Part of a small language model's weights.
Training: a variant of Muon for these matrices, 424M tokens, 6463 steps.
MLP neurons of a small language model. Each row is named by its layer, matrix (gate and up: input weights) and neuron, and shows model dimensions 96-191. Each number is 128 + 24 x the weight over its row's rms, rounded and kept within 0 to 255. Numbers have three digits each. A neuron's up and down rows have the sign that makes its largest values positive.
A block is one neuron, or neurons of one layer that tend to fire together. After each block is what it responds to, as a language model described it from the Wikipedia text at the highest values.

L3.gate9:105105140142142122121120088170123092090095115143080115098136113108129127161184079097119155143098129151136087119130134156114112139132114143093159141150094125107107126111164145168097121133100122111173094147133147092105142130094147092133132127095100095109111133095092140112107146101102108149
L3.up9:135120162086143094136149098120109082107136105160112108138096133150136137126121109106146106081122113115125110094136094116162157139150132126128156136129115142149151164093109098158091136114120107112190101153148108163151119105150112122140118133104134160141123134104130115169100146159153134159
L3.gate17:127159096091108118125114160121103119122124078106124143081127138138157124107157074120150133119122100146097141180136116094123130138166126133132119129116157121117083138147154102077153131134137134123150150160168169136137098126149098071124127102107151093086116134142094127126142104139111138163
L3.up17:128140124112109165094110136132139142155129144163162140119120159126097126122121163127095105079106127135165123170071128169146149111109109152147124117070087147106113129109058188143117111114096155151155129123092140131096116089126171114126107101119125102172105156114137102097170135120111128124
L3.gate86:118122137086142115148097183136110136120147099146153130090077171160135150161166097132134156133129080140112104173143154150135108155103110162121124150147117099105125119101106139073110115142153144136111142180167149131119144084129152172107118124141151117107134079154127152128109137126134083099
L3.up86:104165124113134133124139116085112146132126113121153145133162126152103150121108172115143146150089098143142111103155117101135156078087169128121164116091098124089080158082114142133102138116104130100094117154103124116165148148103108145076168148159141142109116089140124108096119135102163141113
L3.gate99:096129126129162118175120127142120128115112162115153114108160123130110102138111089126111174167151133165154115105120133102192117136086126168166152124095100143136131121154090097170108132119095111105118124141129137106162154165151104168138084132124148110087095135122116104120087163124143112133
L3.up99:111143110108115092131109159129138158172116092165133153143159118117114137151080140113104124078140149087116149140155122089159084139117077131126107102171150152115123162125136111101096159136136126092116160118184147152110120101152089131137138148113127163122127116167110079105120130143110087125
L3.gate178:091110135081145109111138127100135170154101115136118109104130140160105115133069112117126137121116132150167144168101124133105135131156139153168148156160137108144087115128110129144122084125114124151135129129132133166086082166117090120146112134125123057141142093112124108132139144099120138165
L3.up178:147071147115143118121142099167107119149126128157127122157144184096146088150079122106131161134106116133137137114146107163100181114148120110102158126138121078123125140106146112118118114146157140141162130145127093124121136112128081115123109155160094156154092113102104100099085129178103147167
L3.gate192:148139078101111130113156134111103154137143138101095140120129149103113106158121131109118127158159098152125155175146080149194137156125149131151134131127127109132121123104105194104104102087120140114141120139109145114142133137130142127138152132118127123126116126138104139169130179166152167084
L3.up192:116129164127095127154118125153112146133112064134137094082113121132112149133157102086129104134112138097141145154121118180148112146130082119140124137104107139098133107144116128144114133097138097087152116137141080117118128144097175108111114077142128125120095132127099119136161135140105136107
L3.gate299:128161158178130123112140149119151127143111125116134117123075130111142064163156136108106144174115129094166106119118118129133155148128128136147122147129109097094137129128120160140143148170104113149172092107118107125077101130135142100133110050132161133125099130141115118139150131140134087122
L3.up299:135100136114129082138137102139151144133118152143145163129144088099157098115132112166140132141106146160105126158169148158118140109125152117130106140119140119123140143156123118134114123121107110179183128105138123093148159170123152128139163097148151128183107167168134110149102120177128143098
L3.gate300:094149109103180120106140149177119142121151113112156102119147128121143122170119153146076127142108147153185147162104110148137127158131115148121113136139136122107123145126102128121110100130061105132115100110131120171100117115155149143156149141079119072160131133140129169153128158128133137157
L3.up300:151114081130120091109092129109107126131120140148111157142132179119107129112163177140186163145108112146143137142127108102111097140104136167083124141110122134122123102147125139161115144150110107119064085129110158140131101169101140151140120095100171108154134114099133130105146160104144133138
L3.gate302:112184163093116100126099117109111144117132087100133107088085094126088126159126130159164128139113132134118117125116111141152127081114167106140108123090113120077076152154136132091119157145136098144101126119101118157153117123117121132135153141147102168102112112115092172120096142140100122147
L3.up302:151152154122145106128155149148148179099122100106114126117155078123104128139158139092132135124094132145098098151095121138170129159174121164172121122155106120115133157127116157141104113140165124130111119157119138152094157175142134177119102144117149096160095130125105146123173146128128109104
L3.gate307:111136135118086156118158095110120155111082093193140119114178140120113105096084152095135102177165135154141103120126149116108119101156151158143159145132126123111142128114144119175166132080119148069125163132176156116090117108137088122122127141123161143105128117172151082093156119133099122147
L3.up307:094158148137131162165132107119087130132054099137127175141134128081147082133164112170127112150159134135132127124103148140097140143129096142134111147098143138121112122132144140130151154126115123125121080124147127124124126144109103134159143155148132125135136172107114099116116176094156132135
L3.gate315:112129086147160114164140138159100121156130122104129149165133134120185114088135113077143124118159114138160145187181103091167120173140119153154117138123142108142146107134160106140121157123071134101134154090159107159101185104130137151124112186129140096154112113134157148105108117125096146122
L3.up315:133096110123074113115164152137155111119093134134138099136124112107123098139118168158129166153110099112127078145131146117107138135121118132162137130174154130119142088133137126123149115122131103093126136122146173095135099143153127121110125091106111100127122149064121078144149079118171111074
L3.gate324:124149114076102089116146121144120131142124129141126138149117093127112136139153151103117130113160166138143183114141145124178149100113124202111109091131150117100124123134158166135121134117151167169139145129118111158119178125147123102130131142086130122141145176130111127099134143113154128111
L3.up324:104155144097090115171154120123103073108123138103116095122135101085113124139143117125095143164130141139126117142138146133157154102069117185095169114125110126113147096156170142132139123142132182088138111091088123149117157126137139154107078097090117074152119171107108143116118121108180125133
L3.gate353:111135137124160109127174149121159129126124063095089177136134153121138125146147095092130133138105165155166119136158140095091158088146153172130128120105118140127121106130139121136175113176078129101099119111120152136139101122140113129149132101103144139139087100178085088150136102149116136138
L3.up353:150136154124164143144119061146119131155105130144154144106084132150150124106147097154126102120110150127120109136138098121126105154061120140127114119121167100126143121090159148121080106112129114122116152161136110180116095098135108138080148123137147092126146106149131135159120117116157200162
L3.gate354:113126076105116131114139121127084113104134129106172120108138154122104186143111109108098118104150170134121102111106127172126129117134121125151130148130102141104123134117104134147157109147132143097167130152140101152145150124097117121109130126142139175175094128162142125128106135108101130176
L3.up354:143110122145099115134186140141148152174109141140136065208096090109168113112119138158154121134151132090116122137146092154147129108133141145110161117144144157141128149122127108079116118185106095119105116136135139136108150094164103085128120143162139130138142141145130096143100167119144130129
L3.gate365:139124139181113128153109118103156124173163118131085144111107155133134127111145180114120069157159158143137104152147141123115136134087111127133120079119098113137115104125120165133101082087163141107146103113124116130133083135126138161139138149132108119105121145143123181131112172084113100117
L3.up365:151129130125099119107148123088126112144116115145141109094125110091116130098155115128139105167157152122124130127081120138149158129133157109130123097106157136096134108134099165155142145092163148131143133157099143081145114139118136128163169108098129158125096172109128112129107107135143180124
L3.gate373:135138133122147121131160108124150131135117131128122103137121144085152146127137148139088096130136091150155123160133137127179123124154099106151161114104114100151147130121108106162097100154078118134125158082097126117112136107125084136099101128145166105120114121119156133130120123115111125121
L3.up373:148131101118142111125083099091123124093107104114144088116120153147151173146130113138127111139101145124160126136102118131110166091118140134158137162122127134123129170110092125171142120122135121110146129181090182174109098124086155143141100155147118137161068143138104124123082129112115144145
Description: Year century prefix

L4.gate63:140146089083163091118150186122117094142136172124119115148126118082125140159145110169179153119137133113138145124114111130135154130120126128160149116184128103111158066149109070156132098150118153129160161115158151124149133103098140125144168142178088117119127167128102143114137150136146109131
L4.up63:104179090105131129159122102140161091131127120182126124107104170110110106128098125165167129123110128161136127146140138077132120156125086157099117139195118089132125114156085108151142156164102153157138133131082104120110152138142150108110138088123097080160105128168129131104112105138128144112
Description: Year century prefixes

L4.gate400:134101141129160154130134111129123133075134132138163130110127166091076117118163139133130090113109125119158149142122169122102115105133110120120163115130205143143092108134143125141094079138131141136143169136154150118101129125155099141132143148136123059109126097109156164197141162156140117142
L4.up400:135131144165117142085141155107130092113136126116113084114138116094114166146142159130140140137136139146125169122137172119123088174093129100125060084166145125151144098152142174095044152094129115129172154135134143129125145108162141138127125136116116076148163099126151134103091115110149119136
Description: Month name pieces in dates

L8.gate147:104149146093115129123176147104124129096123096127133109109125132092098131130124129138161140078130100122108102148154154130125104118117145160132103144145092189136108119099088111107151154076091136082172113138151135159136091120082131111142128137127135128141125148117149138100138135121149103134
L8.up147:117148101126152133102169104101129071130119100133162072107127182168141128097143110148103128112121114088104100141158139130132107127156160137120052133146102144165095117142068151111118106111125088112133143124132148123145138099107094110138094150142107093146141098149162128098155185144114092144
L8.gate201:112098140118125126115122126123154115130141161106140109169153127114126087093103111133123137102152173166127109138111146158111165090086115122121139100142134100180166138133102134145131117080139121149121125116131132128133130137114099120094135094152136158142126121116107118165129133116095162111
L8.up201:182083114131138119131130130120108149148110126142118100100135113117149146159135162135108109171126134102102138134089128160111113130165113125136110151154162157157121138142126183134112123105166101130097133139176169155087135136081141163127146189161141113129156142138166128096138137111094124141
L8.gate270:170130117139182109142162125148105126103127145139125110106179111114120133103154139149123115120171147147120176150121138092145157139114119105090129175129114117178139126120112130086068101132119184136126117161118141113131161100166097132138119110145149099147121109110125120132129104151103151128
L8.up270:152147081118146135116161157118097149111157142151106120156143114077111144139142145098111113103147141191117120112154164182163141178099129130143170140137137112148141094128144143124142138107130129074143102119156139116105149100157107154128124114144161155164173130090133130128108139130130175130
L8.gate288:128156136135139089182109111142122159118128097127119112155126102109137115141099130093087111105137153135159093142107138131179145123127105120126092100138132124140127177123064156136105139123151146106188126076101110159146119095128139107142114176118142146156136120114098114114132131125124183059
L8.up288:173114105146128137103139157115114147177151151115109166137139112092119130130136143096114109155152143104112158133124128115103131092134104098138125117163145137128111143146146047106147120090169153182081096124134139155108136149121142139100102132128112117149150133112190118115111122139134176139
Description: Month-name word pieces

L3.gate32:139127108137172117067150109163147086126135151102182150118139111130104154130112124146120188153114117157135129126145125101107110116132109137102111109112115141166105120118145124172139183135120113125141112095174146128110123094086141163120084070132095149132169162159089104111136152140144138127
L3.up32:143146139116133104137119110129063161124153149108115120101145121077108145135153142132186124117089120132131131088130129125139100123076100169120147127146103152084138138141112151107161126131121133140176113147120132130121091104083136131115119125111133111124142167172147114084131122127130112079
L3.gate47:114167127150111146133104106110117095139172106119142119124120164135090148141126159095131154152154213117172161177120118120109120126111151093134094140138141063170125152079128140140086119122144137144142154145166107137125134137111119119103129143099119120127146134155150075119155141076141111112
L3.up47:146147142157142140131123118118165106152147097099187137130114102130112175118149149121167116123130120099156153099103129110121143120125162136110112098133137133151145111129132150155128185151121177138110118112105104112100134124101132159121187127119108095112128147164127143089121133118154126118
L3.gate55:109099189128093146145119155099135132119151158117148132128150118107062123137135157089124092137116141102135074142102156077137127100138124109118157081144166145161088086110107133109135145100126174118146164160169125142147123128097153130103119159169138091173161105141109108131131121101128098127
L3.up55:119129147104183184113093082136128124127162131108133120129127149140089093097107101093117124153121103150102119123109133116134127117109108119115145131121150139136141133164116193094125105118158127112120096107119153160105106114168129103107138170142122171128115087138141145167196140082133100153
L3.gate61:122133091122152146116149130150096125111129116126175117064094148169141122100122123081135165132131144121152124151165138179102100077148153153109100145102172114128103122138150184119116121072136113149112125159124109120168148084158113162122118151177120158116153110151115135175173148130164127147
L3.up61:109150138118122124132100154101141145177143138131144092115166116177173150140153122096101096143126152116113128138139126128162163121159090146114098129161146109149145085123155150169108114125159117097129088110125152167117100091121126174138126138081128145108124143137132154135144116117140129127
L3.gate81:144125080125157120123165119138097105115067170118109093115141142160173110107141106119109118078147137151133164147076135118136130125148167139124121137126148144182105110129122092102132101093152161139128143112111137147131102093132078151137151072138177135123145108162102106170117132094159129140
L3.up81:129121150125163129179097107145149151103138115095179158154107097136105164132143146115129148160163122172122126120090128150139145119108122111143156140136145136123130138103162147117112111091176125093104153096114094108129159088143102099141121152149126120141132100122143094126133150139148151169
L3.gate103:102157114100120148167130117097165102124108116120163138158129134135110096133086096096121099087121137137103138143072171145096127111098119140177148095107109110106121120137126159139116110128143147145144113149143118167125121127127153162154182111170178165065157079122136097099126130147161137109
L3.up103:100114118106109128125096161115149168112120171150122132111098124128072136106114129114124123096106149161117106155192122143096152103137141160172155122124132125107170100094108114126108159135139113153087102166121193149154161113093168121151146134130171167113099162135129079116138138129100118116
L3.gate118:121104089109128131137130122152134111187160138150124094121126144083085141083140151101105156120149136118133139116088171091118125127137158145116141156152155190102125141181140116112170099154103167131086166153140141109088133123123044153158123140167106138138140116105110155126121072110134139125
L3.up118:163134132148113085136149146099082144110147123138142098112100133114108124152132171144118122145159142113140108165151113111099136105083089120195135135142158143124153131128129110103136124150162110120152131108117106075151137107114104112136125157129173090176145130132131152151165141107151155134
L3.gate124:138113116115163100164190163104127113129096088131115115115079132122122100121161154100124089137128154149134134147115116117183117119155137132174106081165150125151144125138136103160111159143122164180107158141121139137146153139117119173134139116171116138108142107109128093130153109090133112162
L3.up124:165077161135104101129106149123189105124122153139109073111144143102126099112128100124150144179117105147100147146136105116159136155102117086119104070166130129096155105082093112140106125131121147152133139128146134112127166109131128110142123165145124126159098126098136164138155138123104070087
L3.gate149:148146143130156106073182127112124109116101152108139165133100129149144143116135120109100103140072107098108140175139113115121169102104100084145168081102120126146142096120133148118123169124142111141144120140059124129120110102123162135071173127138107155115116133174085096129115148111116169160
L3.up149:096136133118144131122094150128151132087137108119138179148108137115109124102119158123107132128090104083152138149124109075098158124125131134140141157110138093123129079105106182088112140140102133156116131113124158135127110136114131096145149133162104164126154135147052127115163177148147198141
L3.gate177:104112145158095088137150127151150161161090167116112160093123161172124102167161104096115103133143142152136156081103136144117168145135071149099157147144084099112147110132144142080157136111154131127113137170132128128097136110171146114160136158142090110119121095122121136116185126113148141139
L3.up177:098151142126130094173122143164113161111092140100087187098083116165123145085096101120098149118131101134132129103116170092117109095099082148119141099117108105087122119158144126136135143117183134156086123112089133155149143097109125122119138157141117142097112133145104134079136113105090113126
L3.gate218:136127098126119126154118118104108136165152099143166140118114137112119101120087117114115101174095154119123120094125169126122100156120114153134094109120116126093170115164146107117153174142107162133085166162143116113121096108150132092106115070138077085116124139125095127102123151095139145133
L3.up218:119180138120122115122141157108107174138104137136119084122133131124093158158131122100127128149164164127150097085112127133151150185087106139103111125117138145150108111185127123091133093116117120101120136117145155122092132122143162113088089154094162108113110151117130077158127132138142105149
L3.gate268:157152135118115117126133167145119101127102111121167175122175164112142101156126135120134104119118146115117141136155141112124111114138098132118137156142106150146143112140123166135110170086079093088149152090151138090155152106142117140071096169154137131105107121189132135113108143120135116136
L3.up268:121142110129161132093156084140084149116127139102106120171081116106126119115121123077145128155125146103091145100101100135155125146122096144135130100125105160095082119141184111117152127122155135112100101132134119101165118111159138099141134121174133113152093118105127128126138105074141134138
L3.gate359:140148130139111118094137146137126153114139113150155115120144117155131128103146116109073077107130153124132099146106169188099126123137125109123116137135163165148120158142130152079127120090139090130115113147111137144126106138161140139135140091117162163132135117157123133117121161156100089117
L3.up359:142124132133128120112141118105146125151133142140172116140157088104127173122116100163124087127121172103156151115088149126125113136120124173117106128122153150146110109124182155110113142142146139126105130149118194131132149117119088170147127133133102144166179122163160106140115159155123092137
L3.gate415:154106128115133113113107141133109158119146128139115144187180077148074128108140167144115124171076118173166093171117126101114126072124098121100103148148109151143132129142176135095129128121109132121114162171149096121138124112144165108133137111126132135140164096123121151138147121120131153135
L3.up415:164127142116143118101117125140160129146146139125121104113128105170099102087172125082113088160151135127129106150101127124118150071096086134085138099143145104130140122166123131117115086116143162119171165116137097125151135154136158114111137166097105126139187109136095129162179133117092142108
L3.gate425:179141148168157091088122066126142141115169123167168126089071150078101114101139095136138114149140098165117097095101152150137141105129116109131147146088124152126116097144120119095137143099146158086105111146155136117150135154145135106125159104161135129151137106130162116168089141131127116162
L3.up425:110122145182139063145134122125125081084126145157146110084126108130098159169127146146106123165105106113105092099141129095127135125101111111146132139112129151170178107146115133154120136137179183139121145150163154130132091143151122133179127149131130141148150104099138109106150164153146095123
L3.gate441:176101136112136079168138164112111143072147094197146133127137123104129090116145137155167160120091127162145107136107143100130130116124136128132132094160121123130152145140142099145132132106104092117113129125113146135155097163162146116123132142153125115120118132070125134159143162112135117126
L3.up441:114135149118098114131132153090095111094119119115121118117121127088073097133153111107082153129126157122155122152122106095141163124070114142147121124133129129155124153156164132103101091137095065113150112100152096129156099106155165150155173115140108122131126103109084077162164112123135085132
Description: Coordinate ends, word-internal fragments

L4.gate46:143139130127120107112176116121135123117128145105115124113083114152089121104070122120131132169161113138149104129105149131139146137109147124091126155130158129122142103078105126127139123092124112141121138173127126144125054133124113084128114125139157134124151162145133136115077144142126096132
L4.up46:087150123092119117173132122130165121121129130088101098143137111120147132161155133164124123186132161134136149153113139158128112104132082120156129131147097135137117111099104139165151146116105145084159151118080161074102094101154136105114118093137117121136151129116144131106157106122140126112
Description: Coordinate separators, split word-pieces

L8.gate0:152093101115116151057107157096125149160109092094161111123117133146142106123140088093160126123103122134148132101122135126161136091138130174114135141105140101158160102140127136160115139126120091072134142140115129125125136129156121099199121100091122161146130128111105075069144127124161187132
L8.up0:134118112121102180119137147171150154126112091104123135118145122092111120142095113179118123118150098125115137105128142121127114101111109142115177119167075133093105163129124152144158156119117112166166080138157133124138106122097133088133146127132140129113122115148120061135108108124069103105
L8.gate99:107144135105094124135116111117152140163123091128157141160115144145125130184148120115108114140152129127153141122087142145125184149153171152166098142110137088129151136107096160140097112137105155123157175099122113165146155121103145150118122156145162171104115164104103119097118123143121142101
L8.up99:085147101119120128089104085113103133082103117145159130114117113099144093149132125174137108158111132138123129112147132135134186154099113149087130136102137123184134162125092124184122137131123136116164111118125141108136122146090141133087138145134172153125151179120107111090101100090100175113
L8.gate399:134097157138121116109108167093155136129116131081116124093114126112143110125096118176150157145151127107097140129163110136106121122146132099186118108122165114133107122116145158109134130155148149114098109093122117119116094148102087110131125143136102120094124100115126103135128147158122106175
L8.up399:103155107082117098114123137127148124154116089167167156131098086064116095120128128085165152156129166116123134089126157135099172104120150159143115110117108126122158134136123152111116133112091103100114149124107130121081157113147089174089143085162147160159123153126153123115105161134092093140
L8.gate421:122116121106104087096112129115115107098100112143119126142100146119148117151124115119136136152098178103183097124165160165130160137136119115095119158097120114151091128153134104113151111133112132118146125116145109152105152100170120163134136161153099152115123124105162130136114126158161113142
L8.up421:096068124124147143153103156117135152148113104114124147101141157141095162119148172134107104112162112110132117099138145101147143111169153114124108090113105117115145145159123104133092111104102103129171135115119156143073104136120116117114113128099161128120119099114118150123110160103100148124
Description: Year digit pieces

L3.gate7:095119093084119142151153161115133141125120136140117127110107128119138124112134127149123157145194140142116166152103139126097112138145174110133170161117155148139092130166106107166141148148116132120062170164098132155145185125127153095121096131161084113125138147108106131126123139132118134105
L3.up7:117098144144133121152141146127139128181157134136149155114083125125074126100181101153163187111119071125135136095135149096103119173139116130097116141103142129151151142131157128126093115116134118180152124167156147147106134127116136135114126143137114105116102122108134151121119107139158157138
L3.gate43:103122094125160185104140082146128153106133131085138139095156158074104126155129112123136148108129159131123138153119146150089099162127155110162166159165108136095099178125131076129131133112101133128106109134152109074124138148142147164126119155105088112142135099099105146119122111135100128175
L3.up43:121163143105173133136152075121128147114146130117148144090144111123147105158166167097100128147176101124182166116130131115127128143102148130146095159151160171120114128124110115120100127093098085106170126129104112108140106145125158173098115148123157159121120142153147131112141113130076135110
L3.gate92:136110099125147121114097100100119102135148165095146122127157133153129091106103147106152150127106121093107149125104096123125109130147125105179099117129094146170117125138127152104150176160128076159122102066116132123125114079128133125108142123116157093093125128151145124067120118116153142132
L3.up92:162091143118140091172105125130115103104156146141097138119168133089126094094140161076150151127080144122155119177142159122143143149167145107122140124144101143111099131171110115118143110168141112149119104126117137118139122108134103122112164109132120095099141145123132138140128125115145157152
L3.gate98:105141085133130168145104122157137119161107121139126129112119108125139072155113122134143158132102143097141142093107162104110109122164123167170102104121133135137154177133156101110143129124153125147146109114146123149155147121096124144114113117117110146124091154122094108123157116095124146129
L3.up98:119154148138134166107142125073146160135163085143137117173122132171184107099124147125150133113122126137156163137142071120116110120150106148142161085149099145096139139125146141134085136130115146132129107125116102140112084144144139111107138162148134116104108128097115125159126126143117116153
L3.gate127:074118151130145134143160116098122146133108103151119147149126124175103075121143141141149080125145141120130157133131147161125129072041091133113121160126122148103114156102127139149150175131138112165102116133105122148110105114135110124083142088144112146149099102153123122151141121174135124139
L3.up127:099106125149163103126132116096105127110132101138102123125122125120087100116094126146119124132113125166136166115120148111073122114106081136113118187129144175082120148130119096102110127123152151105095112151113118130122111108171111125100130150155130115138111107182135143131096140170139147117
L3.gate133:123159116126147117132154124130123138155131127163138122097156128108130136124124116152131148152129127137120142167166099096143127134147104086106050137116112148098145148118129139118174126116107154198133157111129126108103141126163109149113149123091149152172142137066170118101145136074138146150
L3.up133:116094122112188146129137137136119157091120109107133139180131096082110114133096162117125137138155095101163129091099117143089121149150135154109124111184149139121140104163106108153100162117153106152146127106129125139126112151126107116141127158130099073117068148126147138146076081123119156097
L3.gate136:121125135118145130125160141161125152111187096172112120074151178118135130120118103140106149131134138112129128153156171138077091127093155112122145120164129117110142120113084129143100134148133112160137171148139179139088107125159114093126106137066056113146113127124117120117119114162100126169
L3.up136:118150100156135170123136173108124127140143193142166130127131138147121105122121094125075114125143099112130138159145141152136124091097148104115166111184104091121125094138101112099147127090151128134156183127130136141093114155133096134098153163092124119141153142127135120141146130151166127123
L3.gate139:119115094082109158132133101136097159143130151110138142121119167123070105101137102098112114151133091144145174136115142138114148143112107154141121114161099120159147122134110123160130114104143174126095119130159105120146145101149140139130128141134102129101160156113158149124155118145148138110
L3.up139:141088129132098141151131108084094112102146101135135133134077153188143128096149088125165147139119119125119115137148125150082141153158149115088134122111137120183129185130110129178132116148112155103127110156163066111120101103161110141151132097134130155126107172139081144127095111127130145145
L3.gate152:104150099146116135127166133095076181138104111108071126119118131102091107098128117117119108116108088132086099131141151144106122124123093110117160185134098158154120137156089124151102143131153125106133174117177149157120128126094119154122141148084129144137155113121139138133163138165097110083
L3.up152:148188098124131131108163137119132125144088142137128094105105120134134107124150076130179111129133148116107133121103115086133127133118163124113124098157099130147138176175106152095118136113080140141108117122123131143123136136127123120084118145084117110143165158120132086156143108121111114146
L3.gate155:158101147112136158106117117106077130143121141116148092104103135113138108083126124099127139122127116155089172128096162108145104118138120158135125112081105151164151150130126111125142137146120146110164131156175107100115107114086169123123156119127096127117108159107124091106130111172177088148
L3.up155:136156138111134121149163126141131102133110139118100160120078151132150135166138124113137139119167133133120156140168128115138105165167151099117131110096115130149089095119088095144119128122098104122113111132161105121157174138103131109143114089142078128127118136117156156105130110154136127142
L3.gate163:148173122142156137093131154095138125136085085107124125136100151114113123159132136133129130140094105136102081153109155134134134127097172110172108124160112177132133142091129134131149146119183135170115148111101138120116163144113118091123115107173104085128136112139137096079164104153073116127
L3.up163:127124123117134095156112134095170115111155097096148101128141145176140125120123181131118079165172117118132145153117154128124121105151120117092108119131133117122101091085120150129169163139136136122150122099149151100096110150137112141120077160150116101149080137154123104143080144160120151126
L3.gate187:143148125130131110102153166094127137097177179142098134103130123130143092082136164133132157093134106091156103118116105125102122099142102162108125104144130082148096111134134115114092128129150127170145152099144116129123138074132128127130115152123110137106133142110099093123085108153137139151
L3.up187:134132121120158107089108122093094118151143151072124093148111103171132102072097182132136112102169139149122137110120191136123166132161116090160133118143115124166126158110137110163121116147156156131110200150113144136129079099158149121136116161110071121145103098116132102143123115152156147115
L3.gate288:145141125167089127148151086154092130111113108131140126101121126131181129144089094099132116124096101175169096129130141141084124110109098093083154135106118109133136112118135112150117144147133136146104151122108089173135121112127138104123105113146096160152159146139102163110162110154143149136
L3.up288:175136173149166116103122129125122109075130074150130124112132153107148153127125162083091155148096080131093115119122149108145147131131148104113082108096109150146093142128119141172127136145153146165099144138131128124102142111128128121124139130174114098118069098074137081112090132101098127162
L3.gate304:125172120181110120112147112118096115114149108148147118156115100175134162142134147136122138146120137142121169099129116130108120139123172120114122155125061136147114119107143103144150101161119148119093105137129113128129158134086127091136128132127132146176096112175097136158113094123177135116
L3.up304:135099093125184184086115140101088137124165144086112108148147135145106129123112130100095091115101134122142113158195108105138126153100086080117135107101108128125090141133143155166121094119122116090167156129103158132157141082127095118172111157097093140143154127097147137176118106130135165095
L3.gate362:124157157132128138118133124109109130113143092158115113118129139115146092121101122158125082104178151109174099121149132146129095134105093121135108139154168124147115153135108121089127096143149156141152098143162158150133102158097114114116151116124134118169113158142086130150174137128129102130
L3.up362:111145135152140116108061163130160136149171138124085132120121113111128155152127085132101140100136162096115121077100127114092144160122097101170102117085112144126093119159141101090092096123153139125108221098106122122100125090144123091106134116092105111117132099145083132179075125120119102132
L3.gate390:153123126095106112148098160074103105106148142136128114121159137137104112147094139127123122163111099091081132155118163102111071087135137116105137153136186116098143156147108142147141085136149134103121130146110096104108129112108108125093116149130157090145121173105130108129123086173132115151
L3.up390:170155112116129104169131130123115131070168124109125135131151138097096121140137102150112105154090113130149150087108137151122144130124120133142129155134170150152085104134120117058116112121100135143146140135135157119152137089153175142145166138130132138099094070148157149114111111091172153178
Description: Month-name word completions